MLP neurons of a small language model. Each row is named by its layer, matrix (down: output weights) and neuron, and shows model dimensions 298-447. Each number is 500 + 40 x the weight over its row's rms, rounded and kept within 0 to 999. Numbers have three digits each.
A block is one neuron, or neurons of one layer that tend to fire together. After each block is what it responds to, as a language model described it from the Wikipedia text at the highest values.

L3.down299:488471475472545498518449488521517500513465523457544451448496458517498500555469426485511556446463504450482509516497468405463506528442415448460476491480428506414487509510473498485436456475488470478497509427497410516487500514477519558548519487539463447502483550574556477468535520498555507472506443488447478602523566509501538422418427448527498514473499550430501541486517462464487462547453468502521511522506431465573409530461516470474486537520473572520592
L3.down657:497461482498539482464545547444394470452467551463550499541490539483596459567532454442473511525503581511498484484495447485519533581516488471460507522531562527533557509528573529542474494483411488504439464489580439446534472500494462556475482463466454528432483500498516451596567515494452452459487487491425464487492479557541478527497499436539507505461454442499529508464547532506512509526511515507433464550463594465564487510504443509505437474497460409503491
L3.down1261:535520517561477537546450516502496480529460495423590405424454495521411485487395522490459405554540569494515572520483512510485500531527472561475465411590602480518486488447512447460442605504453486496450505585536504529546510458497501505553480475520476481509605471519512510443507484489591458505481480522437530494475516527461461536480427501482483477520492563558471527486385415604475567504474560527519591516530404447503514499524507460611508461536533496503463
L3.down1321:495572579527520484490535504481517573519492535489531540460500505545543504500480475445490478484449535462551492546451478492574491474483501495487450464470469538553476517450449502552511481520442559536489524589480462496514510483496546457559548551503454466446581578461467403539501489595493485547571458431434540520545505429500501566500563459500431466532533500529477554535554478506578529509473537503495500522483544456522481554480540411534506457478517562513449
Coordinate slash separator. The slash between degree-minute-second and decimal forms in Wikipedia coordinates (…87°40′37″W / 34.80722); weaker on scattered word fragments and connectives like when, or.

L3.down426:462443438531516452483529503554480512548476517479495539502531495489515574513468488504506457542463531468511504568518510588517468505522480492503569447510494556517442419526468475544506493539520472529503524430543526488566586518491465541452508559535502524518453433566505533451509481509501496465563453527425541500384499500546523548548461466524467526456506546460500451559527481500525444565571525510466499432536498517570550480517472447553458583471542462484526
L3.down800:478449459541456471481510456488476456521514528531514530514599519504470492455544446522446484499509560524510483495519550570457493440497515485565608471536484526487529457483503467600502487533476491521497523441512567495550518508523489531435566488428452487457471474460479521484509526506479489431495453468438468517480494497494501534521454524495455466480423564491499485504516491560539475472529474514526485480535505523584579433546449434576472556484519421427503
L3.down1470:525498442557485494540530506567506558499606427492515546581558540534448498496533422420420489486498496460497528534482471550481466463488504452450474489531508588499462534570478463530559498501487512508488558487557570527508505561502471480530484543509505463556441481514531452481506481498501518428448447461415512446503492484518518505562497465573527499452558478459448469466508482511465448504479455516454559502520478486573450506552463522482481571536637489489522
L3.down2151:505472493538534527482511525568546508490524402552517536500512522474435452463523520500499433437541505552522386573505469427478486463475470479463552466412554504602482481534421534534442533506536495463503479483492515538541467549429475521439488506444460508507570480528495490523449505494611482500534463505541470420402502470534526489514426526538501484496520468433503485510515529531516510493514580479479466530482470408416480443527465491435537503527504498486558
Clause-resuming commas. Commas, and sometimes dashes, that close a long introductory or parenthetical phrase just before the main clause's subject or verb, e.g. "Due to resistance from workers,", "also known as methiothepin,".

L5.down702:513429470557500460500483491513507450488500511516518510546474480470489450527438527466516514505508407491466494540465565532500517494445488517489541577490430510455511436513474503611471583514485494465537537477488483536451500520516491531512540489472461472465561485533325498459538500501531444438538534484509588465542484544518564525528457484515492475504477570502495556531544424530463461506517481521591480495501507476516500482457484408466434548544477521475542
L5.down1431:513441471557506470504490483499511455490504512528522515573468482467490438540448525452519520513500410482452489555459561516478513487451475510501531589489415503464503423514481502617464579514498480475532534485498485536447484522495497531525535494478464480458547488534321493469553502510534443448545521486509573463527470562528561528524438494517498471507481571498479547524533435523461463500513472528574476487494497479510500492462475395476440555552475509482539
L5.down1529:449530517466492519471533479531504510541481495471515438542555506544488521472516558464478482516503503503488534443582503479556509518516577542449487506458465548473474569441492482432469570508509476508555528538523527501501490378452472482484518445463534493553475502435551549539510484522398544518403525556530484546461436463503494510458522481491499501557495398467430545524594482529524528509450535471517495521475449588471494514509524474573464475518497455600552
L5.down2563:502447478554500459500483478512509457501496513520519501552471479467488441530440532456510488510508431479461478542455556522494518476431493516486552573493439502449504438493461480605479586510496489492550529482497481539455491524499497541504538482476462460464562493542306490464542507509527441452540522499508578471544475562528568513524458491508464466503470572520488572518524429522455473503511482533588488495500492474519503487468481414460436554537486505489534
Table and coordinate separators. Pipe cell separators in wikitext stat tables (especially after number cells) and the slash between paired coordinate formats, e.g. "2 | 5", "W / 44.37".

L3.down340:477498516521534579502468460494539496566497511544424493465473421456504581481475500480507498505443475506603477482506468438528534477539528574465476444500499462493418521481516418536552475455405463517590461548458561523536512501591505482485460519460568433512523496453489504468521528506555506487530456531494461551490536508454489530476504545493558501525563482452490485545477589531485491503440461557486504469533434525501500410450487580539559537522485521488488
L3.down835:557493438453499506556461499530485487486552493521535498458475534514510518361571486533486525476532529561491440516540489563520500512479524495451542505432540546467540502594495543455486508494473536484484556562530496560477482496471552519481573486533506485429562489480501527502524516452489467520510523492462489561485558538475515548507474527544498529504516488449478502503404526543504554471599440509505506486474541508454461497456528572508506448476513545497526
L3.down2187:435503499538492475386399524435447508560481544532461512527494566473481540537447548536499472450440479553512512498487542481474503474518505480525479468458523509426536537454521578544542559534499532478529508503575554565546524530532459531429450460477561518516485462452483520485536556455496535454524559517472553457484465516480575500534462494518500458499528514500478547548425599513460510488547549484471546555562540514449510437473627505462498511455530512499506
L3.down2202:462445472512508464464454508438444506544521567478518544475521563466499499507479548501459562500523481481545470566523470528550499599550489482584451512486485502493529555521548460550530482475501531521471515464542541481541459496528494546627554486417486442519471518486496542520576453489566497462463542494521471542464500510556503542550537550502440446521433538464504467464555462560489546494466522465498545470513507545469516468541523574538489471457462564509470
Preposition "for" and word fragments. Mostly the word for or For (schools for girls, responsible for, census "For every 100 females"); also mid-word pieces in names (Ben-ed-etti) and York after New.

L5.down455:481538509535490580452500525499464520528505457471463529449519509583501494535489550549441422524442505498429566478564416470476452523438531484500520512481509475502444470531512498502515526479534518471529530493471480509480492472542527478535488520522477453516512526530520473469529502486530471486529435510547509483505533516538471533561537526525508467512440474516453529464530454461452534519589516474448454540434446512470491504478432458547487499554418457542468
L5.down1592:466463407501536453447536541504488513507459448535488508476535535470555473575465444516524463506558481556505505457551531494409535468478461510467473440498536454467474451473526541526526583475407501483462509423479496509434523463489536501494520512572487453485594438537500519537464477527468530524460502503476536521467466475495394512545527533508410563491469518514514458595475532431537508479517506490516505506501557460584411448487516499435514484505515464510440
L5.down1879:490448435510468522443534482498445537474485594480532487472544570577478502501419541559473546521529595478524508513478478561512457488439526486494536464436534430480497489481399443523542554519483491494493474501501512477452507456549504447469462489506503493528584503557581464598541453510513503557481454500473477528530474470481502469474534530520516429490449552518492439485518466570388440618448533567499518444490499554535472515465572474521513439536561504491467
L5.down2665:506542524500435523513458525482517385457510498576514523542525489437460595462529441491490498548456507448548414506454418568508465427525489451500533464543538557604551477501452514499515512504554543443493481530465459496515508506523486454538442517480467511485561516458455538527454467549515477494519515512490474593488533502481461475511503550461622539497493507495498516499436526545442412542484504524417471553519514473506502552475490425566578523554500530487484
Birth-date pieces before year. Tokens just before a birth year in biography openings, like the comma in (July 26, 1894 or the month in (29 March 1951; more weakly, "Candidate" in election-table headers and mid-name word pieces.

L6.down156:609540497449524509481481458463614500494560480518520495525518506451508519580523505508499519517531498445445486518508427544466442550480505509517588511475532462498484567460486516408462558569574530474490409530407505462442527504466510511459461501587545512457504498512502627541454478458515492497543490550470419523489537522525521538470480504511482475520499514580533466471457501543502453493520530540480507519536590484576404500559478574479515442512453508550488
Structured table/lead tokens. Cell-separator pipes in Total or Career-total rows of sports and election tables, plus early tokens in formulaic article lead sentences, such as birth months, "species of", and "comedy".

L6.down2077:495555494510520498466456475496528440528484513592486501469510410538506446439526504443485539532543477495465499560468567451508519498507473510464478577456592506486447559489532504564493556510511487429562558495522504490580517538554483601535448469538537571506523517421521570494498473538453499491472556549466517510448489414507552505449474534555497489563451518534457562481537487473539561526545516535453499488482543513548487543509480561538547533484544521469530
End of subject. Fires on the last token of a sentence's subject just before its verb, e.g. surname endings, plural nouns, commas after appositives, and which/who/that.

L5.down275:540487505528535512501452447521527497456503443448489485528469547537450491461513455505556521579509579564541537463510537453478559526420484485533442422597546457569548493449472549485523491526500507457514503447479475515480495439478607460476492483523451425499528534471498446469439450538566521494490597539495454572434444517488462503470557528498523466518541456514501517549550454507518493478546476516457464464509492579482474492513620484498537445552480515470539
L5.down955:595581464513523473530482549429515387414423460509513557432490473550445523514469607477507485596542507551439562506513475483467527525442498518515557530541561489525537485465492474426488519510485415542461506497525551511558521528508469466495536492560442479464543504514511480502469430512492537510558520483559590476490504525571452444457565524484521464421496500504503496525498561480444470514513550511520451533494496559571492530520472470504505420559571515521472
L5.down970:507453547496521467523516505526481457499541454472510498467539613461504554614482524469446459469523513533505439506520442522546489553493447528489540545580552461542475475521581444439520468474505503463534509527525453547488523579499471430510518472492515490482541478485537546477541499476533424490475410567502492535509547506474516528428460514506557510461490464517489505440512481451449533529584454492469560497476326465478497476577468539512496523520537614545458
L5.down1616:532516472531533522494510531515497547543509478541478529535426515512480403467526452451544528466449441525550410445508490506567528473465482468446454475477470435501506523528547459494534546444476518493514521446536463497478509523439526449442511449482453486498519548509446545487510460534567504453546446530530476480472520511484474462464553560473567443528446526444452540493504453488438439477516623464509513496519431511566532527556572589477455489443494584450495
U.S. abbreviation completion. The S in U.S. after "U.", plus second parts of set names and abbreviations: New York, St. Louis, Warner Bros., middle initials.

L6.down1831:495546506514532485490557504516389517533463545504528547479542473531473513528475551538578481513411482504561559504469531541485491497552456497512517461550470491405504553499409529555453518491553532431507480459447475577484509487526535450579507487522473535536467533478499527429494491470513527524513468572471465542460527505467518506512526495501524489464421549520573528444500456532473529539456533427445422485541537557483460528411504474551573451580551497467489
Historical narrative words. Function words and name starts in historical or biographical prose, often just before a date, era or person's name, such as "in" (1906), "the" era, "Charles".

L3.down186:543526474506441485535542539458463455535410529523500484553452502533575515527520481460536514493575475461542418499508536505502533464487455518545527519544448571509484577516520503474502498464540442484501497567440475506521479497483572486554470529527518540418514490488425449485502462547509467511462549562583494486585499473496600491502538496490490506488471506530545484452540494503490433450504467513494508512534492506459471443501511456484484489503414480539520
L3.down540:521510487554523527491468524455531544524483532457479504501439581407555517528536496471456484497482483549541528505546423487480470527506449490456495482474489535491481489573450453499466562552473485463451477526479433434467511457567473480448580527474507535499496573517599430570424458604554570467463542556539443560518519560488475521515455511504506444487483574406494424429546529535413503488531545499547550514499453444511481436421503485483519508481460574471546
L3.down1020:488543505536498502584479489494503583530534543544500559554502565495471484536473504551450513487507497533452437411443478559537499511409478463453513562520467484437574496486551532572496541504555459506496495473533482474516542485540469525515521467514486465492436499506576443543492482533517412518538463512474536507503553573535468441493503484495509505478543470464486492455535511492456518561522557471458534437539460439448492533444524583446439503502530395452516
L3.down2082:555545463443515426511550547489491562470511479466525458525517527525537533524473522479475559548516526525481465465470474539559487549474491511483520512498648524466480498493485461556494539561457501501524471561525445502456531476488542463477499565510529500493422510520481477565495465461462387529534504523495405610479486502433526460522543540488486499554492482476455551508504571467451472600495480507480516460528498478572498513465518514499468499517526551510445
Biographical upbringing details. Function words in early-life biography passages, right before where someone grew up, was born to, or lived, such as "grew up in", "born … to", "the family moved".

L6.down2094:457547484470559443471521539543518489543451461465578495450415432511458469545482469531548541542538512481440475513495440460548500438491495475530533499533469501542487466480500537535515510529496517560501521490499521461506532568449569504524474435419454473524488503508466523522574509592486554491478538496515548548495417477431538512517484484446455481528463511462426488563444513514452571435532513480515512468539449498492453524459500520496479472527529558481518
Single-letter fragments. Single-letter pieces split off inside words or standing as initials, chiefly "b" (les-b-ian, Fá-b-io, (b. 1952)), plus W/S/C initials and table digits.